config.toml
num_hidden_layers = 8
hidden_size = 384
num_attention_heads = 3
num_key_value_heads = 3
head_dim = 128
intermediate_size = 1536
vocab_size = 20265
hidden_act = "gelu"
norm = "layernorm"
norm_place = "pre"
norm_eps = 1e-05
positions = "rope"
rope_theta = 18900.0
rope_fraction = 0.25
qk_norm = false
attn_scale = 0.0884
bias = "all"
tie_word_embeddings = false
parallel_block = true
init = "normal"
init_std_qkv = 0.0247
init_std_o = 0.0
init_std_up = 0.0247
init_std_down = 0.0
optimizer = "muon_variant"
learning_rate = 0.0128
lr_mult_o = 0.808
beta1 = 0.93
lr_head = 0.00707
max_grad_norm = 2.0
warmup_steps = 200
schedule = "wsd"
decay_fraction = 1.0
decay_shape = "linear"
final_lr_fraction = 0.1
batch_tokens = [65536, 131072, 262144]
max_seq_len = 384
doc_mask = true
z_loss = 1e-05
train_tokens = 676900000
max_steps = 5222
dataset = "wikipedia_en"
MLP neurons of a small language model. Each row is named by its layer, matrix (up: input weights; down: output weights) and neuron, and shows model dimensions 96-223. Each number is 200 + 20 x the weight over its row's rms, rounded and kept within 0 to 999.
Before each neuron's rows, "fires on" lists the tokens most often at its 100 highest values on Wikipedia text that the model never trained on.

fires on: "s", " or", " |", "m", "p", "r"
L3.up900,198,157,193,215,195,210,211,202,194,166,202,196,198,179,213,193,204,212,212,213,209,194,192,179,230,182,199,170,199,196,190,213,211,195,195,143,191,213,221,234,219,203,236,231,200,221,190,228,179,174,185,193,199,195,209,195,200,190,211,194,216,178,165,216,203,224,196,209,208,210,173,218,240,236,192,225,209,167,190,211,200,166,153,181,209,222,195,198,209,179,187,192,185,199,191,207,202,214,191,187,219,206,187,182,219,160,164,226,178,223,210,234,197,199,259,217,230,176,219,213,184,192,207,190,205,191,189,211
L3.down900,161,215,210,240,197,205,197,189,224,250,190,222,144,214,199,212,186,188,189,191,222,168,196,214,213,241,228,234,177,178,178,182,218,214,212,190,242,203,230,184,242,230,217,178,187,174,237,250,202,223,194,203,180,183,180,214,215,206,205,215,215,182,179,161,209,230,217,186,173,189,185,185,225,212,214,187,193,196,190,170,200,187,210,161,185,188,199,186,180,208,208,205,193,218,186,198,204,164,190,196,203,228,209,201,202,217,207,200,176,205,196,192,222,188,191,203,170,183,190,209,191,171,213,217,229,210,211,208

fires on: ":", "/", " called", " ", " (", "("
L3.up226,186,205,216,218,193,194,185,213,201,220,244,194,185,212,191,214,201,212,211,195,173,204,213,186,187,225,183,220,216,195,196,182,204,206,174,224,190,228,186,204,170,226,199,197,225,189,205,184,223,206,236,157,195,189,164,175,216,205,200,212,183,207,205,207,204,220,206,251,198,209,212,185,189,201,183,205,196,228,209,160,194,199,184,157,187,191,157,192,176,169,166,202,170,183,233,188,207,210,185,193,213,223,219,162,219,209,194,167,223,219,215,204,174,200,195,228,217,191,234,164,189,155,230,231,207,225,178,203
L3.down226,217,244,227,203,151,163,202,222,217,200,194,224,200,187,211,210,230,228,194,183,174,198,201,192,224,236,175,214,221,224,205,185,131,213,192,192,236,162,180,195,188,209,212,212,181,230,190,216,181,217,220,199,209,199,206,233,184,223,202,168,184,223,187,187,168,219,169,187,214,188,229,178,160,190,199,204,223,138,217,196,208,175,206,223,219,213,206,211,189,214,214,190,212,184,202,212,230,181,211,203,194,195,198,189,186,174,212,181,181,203,183,229,194,212,185,201,191,241,176,227,168,180,161,205,186,199,214,216

fires on: " by", ":", " to", ".", " of"
L3.up1302,192,195,179,209,220,218,155,203,210,187,178,201,216,217,205,189,221,196,199,207,188,232,189,211,206,201,220,217,224,211,215,208,190,209,240,184,165,169,199,211,203,187,205,204,217,210,190,215,227,192,196,181,203,174,233,208,203,198,195,154,205,171,235,176,229,162,187,189,164,204,187,202,183,155,196,238,229,193,202,209,159,195,205,172,189,218,228,213,206,197,226,179,228,201,236,204,242,206,207,177,223,192,206,211,159,198,222,178,192,224,211,242,185,231,209,241,210,222,195,207,191,194,197,170,201,202,197,205
L3.down1302,203,189,212,171,158,240,184,237,187,194,191,201,187,195,204,211,165,186,199,215,197,212,200,158,226,201,200,206,224,175,197,190,205,194,201,238,198,202,196,195,219,230,164,207,230,201,193,203,172,189,203,196,206,192,171,210,243,236,191,186,171,223,192,169,197,195,171,211,182,204,223,197,191,214,194,199,216,198,220,204,202,180,187,182,186,224,209,215,169,180,207,169,202,173,198,213,227,212,225,212,139,183,216,210,208,216,171,201,197,203,180,192,169,204,194,186,199,231,227,206,231,192,181,189,206,223,203,217

fires on: " which", " where", "D", "d", "m", " whom"
L3.up1532,203,199,203,216,209,202,196,139,222,193,204,211,230,192,205,204,189,193,217,181,252,210,175,162,204,189,221,199,229,210,214,173,192,208,211,210,218,189,196,188,209,195,180,177,207,228,202,218,215,201,149,177,206,212,167,215,208,242,219,223,176,173,169,205,202,214,214,185,189,184,225,203,180,190,181,217,238,202,192,179,197,184,169,201,209,218,217,186,199,227,208,145,186,195,207,218,207,197,230,194,221,235,201,187,232,182,218,209,188,171,210,211,219,184,208,210,240,136,248,220,207,226,180,160,195,228,192,200
L3.down1532,230,186,209,211,217,207,193,172,191,196,202,199,234,214,202,221,212,221,188,207,230,215,240,226,246,211,155,185,188,207,212,193,188,175,234,183,198,167,243,190,219,166,246,205,203,231,198,197,191,225,205,241,190,208,206,201,218,203,200,188,193,197,222,201,184,193,157,251,188,166,202,201,185,233,188,182,220,176,243,213,175,198,193,179,207,216,203,198,215,210,221,202,209,250,225,217,217,188,192,189,227,202,207,197,201,183,195,198,189,195,195,190,180,197,194,202,179,187,211,219,238,203,204,212,232,206,203,172

fires on: "s", "m", "w", "al", "ed", "d"
L3.up814,169,204,182,278,231,227,220,161,204,178,167,209,197,185,219,226,191,187,232,199,219,204,193,195,201,164,180,196,205,202,183,181,207,188,188,155,211,208,220,196,190,195,221,184,219,186,206,195,221,193,192,187,204,210,217,203,205,166,237,216,207,198,144,232,228,224,203,191,212,163,217,189,235,225,175,206,149,189,189,184,209,176,190,206,198,213,170,187,216,175,181,200,200,190,238,229,196,181,207,176,214,222,207,183,201,225,192,187,209,194,195,215,233,182,204,215,256,223,223,213,199,221,224,192,214,179,228,197
L3.down814,203,204,179,199,218,171,199,189,198,199,154,209,212,230,186,202,177,213,191,234,230,200,210,221,207,184,210,223,226,216,181,192,206,182,182,224,199,179,214,238,192,194,166,213,240,182,176,211,189,215,197,177,235,195,162,217,170,184,196,185,203,198,212,193,197,212,214,205,217,194,171,166,178,167,214,213,201,177,207,222,215,216,170,214,216,228,248,182,198,217,205,227,205,202,188,228,231,161,187,198,207,176,189,179,219,221,171,193,179,198,187,194,174,210,224,196,204,210,213,195,212,238,198,218,175,210,211,178

fires on: "B", " well", " much"
L3.up1461,209,177,193,176,248,177,218,185,227,178,150,231,218,228,237,190,165,176,207,198,189,189,174,178,181,189,206,191,229,201,202,229,212,210,191,208,202,195,195,187,209,190,163,170,212,210,193,192,195,230,191,199,213,200,197,202,236,212,178,211,235,205,222,189,179,221,208,201,156,211,202,185,182,220,204,219,176,167,216,170,199,196,200,195,253,226,186,187,210,194,206,231,213,195,225,208,205,187,176,211,223,236,209,189,189,154,175,201,209,176,219,207,223,179,243,223,180,179,190,190,192,164,210,203,187,212,211,214
L3.down1461,192,184,181,197,217,169,202,162,213,218,176,236,192,185,199,196,200,209,222,179,160,217,193,212,198,210,198,175,179,179,203,210,181,185,154,214,189,193,190,183,206,156,220,195,196,221,185,211,193,204,195,193,217,202,200,242,204,239,196,183,226,180,183,224,197,179,202,211,175,198,182,157,165,195,169,205,211,183,194,187,191,192,213,197,226,204,235,241,236,167,206,199,194,201,192,228,209,222,202,193,210,186,192,223,162,174,206,248,193,211,211,211,186,189,226,203,174,186,186,178,224,203,184,161,202,204,202,217

fires on: ".", ":"
L3.up371,219,217,199,184,205,185,190,221,212,200,204,196,233,208,213,189,203,240,219,168,183,199,211,211,210,207,204,196,201,183,198,215,186,209,183,190,191,183,202,188,205,188,176,185,224,246,205,152,207,253,224,206,169,224,202,199,215,194,202,203,189,224,237,202,220,231,205,243,201,203,212,204,187,173,194,215,222,237,197,172,229,217,206,184,221,143,187,210,178,164,196,198,197,153,208,194,165,210,222,197,202,200,173,179,226,185,223,180,179,195,234,213,164,179,190,191,164,216,204,201,186,209,201,202,162,186,184,193
L3.down371,178,238,190,236,186,213,189,213,180,229,204,189,204,159,159,184,186,191,183,214,218,206,220,238,192,198,191,170,187,189,218,194,182,180,211,253,182,177,188,215,192,180,205,203,182,196,186,192,202,192,211,191,221,189,218,197,211,193,204,203,174,170,191,165,168,232,183,187,193,206,204,202,191,218,199,207,184,197,165,211,184,198,192,186,213,236,207,215,200,211,194,189,207,206,207,204,230,199,194,192,237,177,189,200,237,184,213,225,197,207,215,199,211,206,206,208,192,170,190,198,180,181,185,221,224,187,192,190

fires on: "%", "d", "s", "ous", " Majority"
L3.up1026,204,224,203,218,208,196,187,196,171,203,190,213,212,186,226,186,211,246,238,198,157,221,208,215,224,225,206,164,199,164,177,174,186,174,217,207,189,198,185,192,204,214,147,209,256,183,173,194,199,171,194,173,210,194,225,184,186,197,200,230,211,200,175,195,214,180,159,215,213,169,208,230,204,181,197,204,208,198,203,195,191,205,194,192,234,234,172,208,185,187,195,204,147,188,218,189,173,224,202,215,177,198,196,170,190,212,200,192,209,192,170,228,183,213,206,210,216,218,167,203,190,255,226,191,205,207,195,216
L3.down1026,167,214,197,196,216,181,197,225,225,212,186,200,199,192,237,179,202,239,188,204,205,203,189,212,202,185,206,189,228,208,214,164,202,239,190,209,204,182,193,188,201,226,209,195,207,186,180,202,212,186,152,214,207,211,224,217,219,198,200,195,247,190,215,202,197,209,190,181,226,224,207,195,176,163,215,221,185,207,212,196,194,228,162,186,205,215,189,192,213,223,163,201,203,190,199,200,188,197,175,213,180,210,208,200,237,261,193,191,208,179,202,209,222,179,235,194,229,166,189,221,186,217,203,183,181,188,193,191

fires on: "el", " song", "ov", " to", "w", " go"
L3.up471,175,209,176,185,172,177,208,188,207,181,211,188,175,180,187,214,194,219,206,194,157,202,201,209,182,203,208,176,203,204,244,217,223,224,246,217,204,203,199,218,198,212,212,202,239,174,212,188,240,221,204,207,219,189,209,176,228,186,195,209,191,204,212,249,200,198,163,239,161,218,199,223,232,207,215,205,180,205,153,176,211,199,217,227,206,171,284,229,187,192,227,192,250,225,205,194,237,217,229,187,191,204,197,196,180,220,216,168,221,183,207,237,228,188,191,204,196,175,203,219,193,167,209,187,160,201,203,229
L3.down471,215,211,202,219,217,220,224,184,210,204,183,221,193,190,199,163,217,209,183,201,206,211,229,200,210,198,153,220,200,168,206,191,182,200,173,202,177,217,235,198,214,187,199,212,210,210,170,195,226,218,214,187,191,203,223,224,207,202,187,170,217,236,180,210,227,208,196,182,177,191,182,171,195,211,214,185,201,190,198,199,219,243,235,197,180,174,198,193,221,171,206,233,212,184,194,174,158,222,192,216,190,210,244,182,212,218,217,245,245,226,213,191,187,207,197,212,171,212,179,196,213,197,185,185,198,173,235,231

fires on: " =", "a", " a", " Ca", "B"
L3.up848,182,215,237,213,231,203,199,182,201,203,181,208,169,231,215,210,186,209,185,188,200,189,181,191,206,190,196,188,185,199,178,220,183,167,206,190,183,196,189,209,218,191,181,146,216,190,173,161,190,189,177,203,214,214,220,195,178,213,168,164,195,209,208,214,193,209,205,192,206,229,157,166,199,157,213,181,171,172,208,230,196,197,205,223,246,207,213,221,202,185,188,165,201,211,205,228,209,189,190,209,183,205,179,227,211,177,175,230,156,209,189,217,177,209,176,201,218,198,181,209,201,196,203,232,183,184,210,195
L3.down848,189,186,201,197,203,212,198,177,205,233,165,226,171,208,190,191,217,174,229,205,188,184,207,155,202,204,207,181,188,200,222,204,213,188,227,202,199,180,230,200,200,201,231,220,226,208,186,204,186,205,177,227,177,214,217,183,207,202,191,190,218,174,264,164,218,184,192,231,190,176,182,163,191,201,170,186,206,176,190,234,228,180,187,178,204,200,216,238,235,214,241,193,188,185,219,203,189,187,193,211,187,179,187,203,189,213,165,208,187,190,211,201,235,195,183,191,225,200,252,238,221,152,182,193,179,226,203,198

fires on: " W", " L", " income", "el", " age", " to"
L3.up414,208,145,197,217,241,214,196,233,222,184,183,186,200,188,173,213,243,177,203,215,200,167,197,201,180,217,197,215,212,167,225,196,177,198,193,231,188,195,198,200,171,245,226,189,201,179,200,190,225,195,237,185,214,203,166,179,201,195,189,194,187,200,202,203,191,154,226,213,189,204,196,201,179,198,226,220,216,181,165,200,206,225,195,247,201,225,237,203,219,174,211,215,205,196,219,198,187,210,171,198,177,183,196,183,209,239,227,225,198,189,197,211,212,207,216,190,177,217,209,211,242,174,208,215,172,229,190,188
L3.down414,213,192,184,201,182,210,195,196,232,189,179,211,220,200,211,264,205,216,194,172,201,202,178,179,199,219,191,226,232,187,197,178,168,235,218,211,209,242,207,236,153,208,233,221,215,214,195,196,226,202,194,184,184,168,189,228,183,169,193,199,197,185,208,201,232,204,200,197,180,190,196,190,169,190,231,228,226,207,212,225,229,275,218,191,203,173,199,198,200,189,230,211,220,213,179,166,180,192,202,224,179,167,220,203,190,230,235,191,246,219,203,227,189,176,216,206,206,208,239,190,223,249,181,217,180,213,160,221

fires on: "c", "oc", "sc", " '", " son", "anc"
L3.up762,206,202,213,231,216,186,186,201,193,210,190,216,223,160,226,204,233,221,194,166,198,177,199,246,185,178,216,226,190,226,154,218,184,199,230,209,220,197,196,208,212,190,186,183,218,222,213,209,234,224,212,214,227,159,220,208,192,227,194,228,191,156,215,173,175,195,193,202,189,194,210,171,199,223,174,183,184,228,193,234,216,185,176,207,195,204,228,223,229,208,183,196,234,194,224,169,241,218,206,162,235,219,226,209,192,210,179,189,195,177,209,249,234,188,239,208,189,185,196,190,186,185,232,251,178,172,195,185
L3.down762,203,195,218,170,196,185,186,183,242,215,193,203,189,195,208,187,210,181,181,208,221,217,230,175,195,207,198,196,202,197,219,198,192,162,202,213,195,210,187,174,187,177,180,169,240,211,210,193,176,182,184,174,191,224,218,191,214,240,210,215,243,251,192,184,167,177,206,166,198,243,220,170,216,191,191,219,189,218,196,217,229,240,223,244,211,233,209,180,199,216,191,196,217,191,190,204,211,202,186,215,197,223,228,173,220,199,196,221,197,189,181,219,223,186,202,205,222,207,206,229,189,209,211,197,201,175,194,202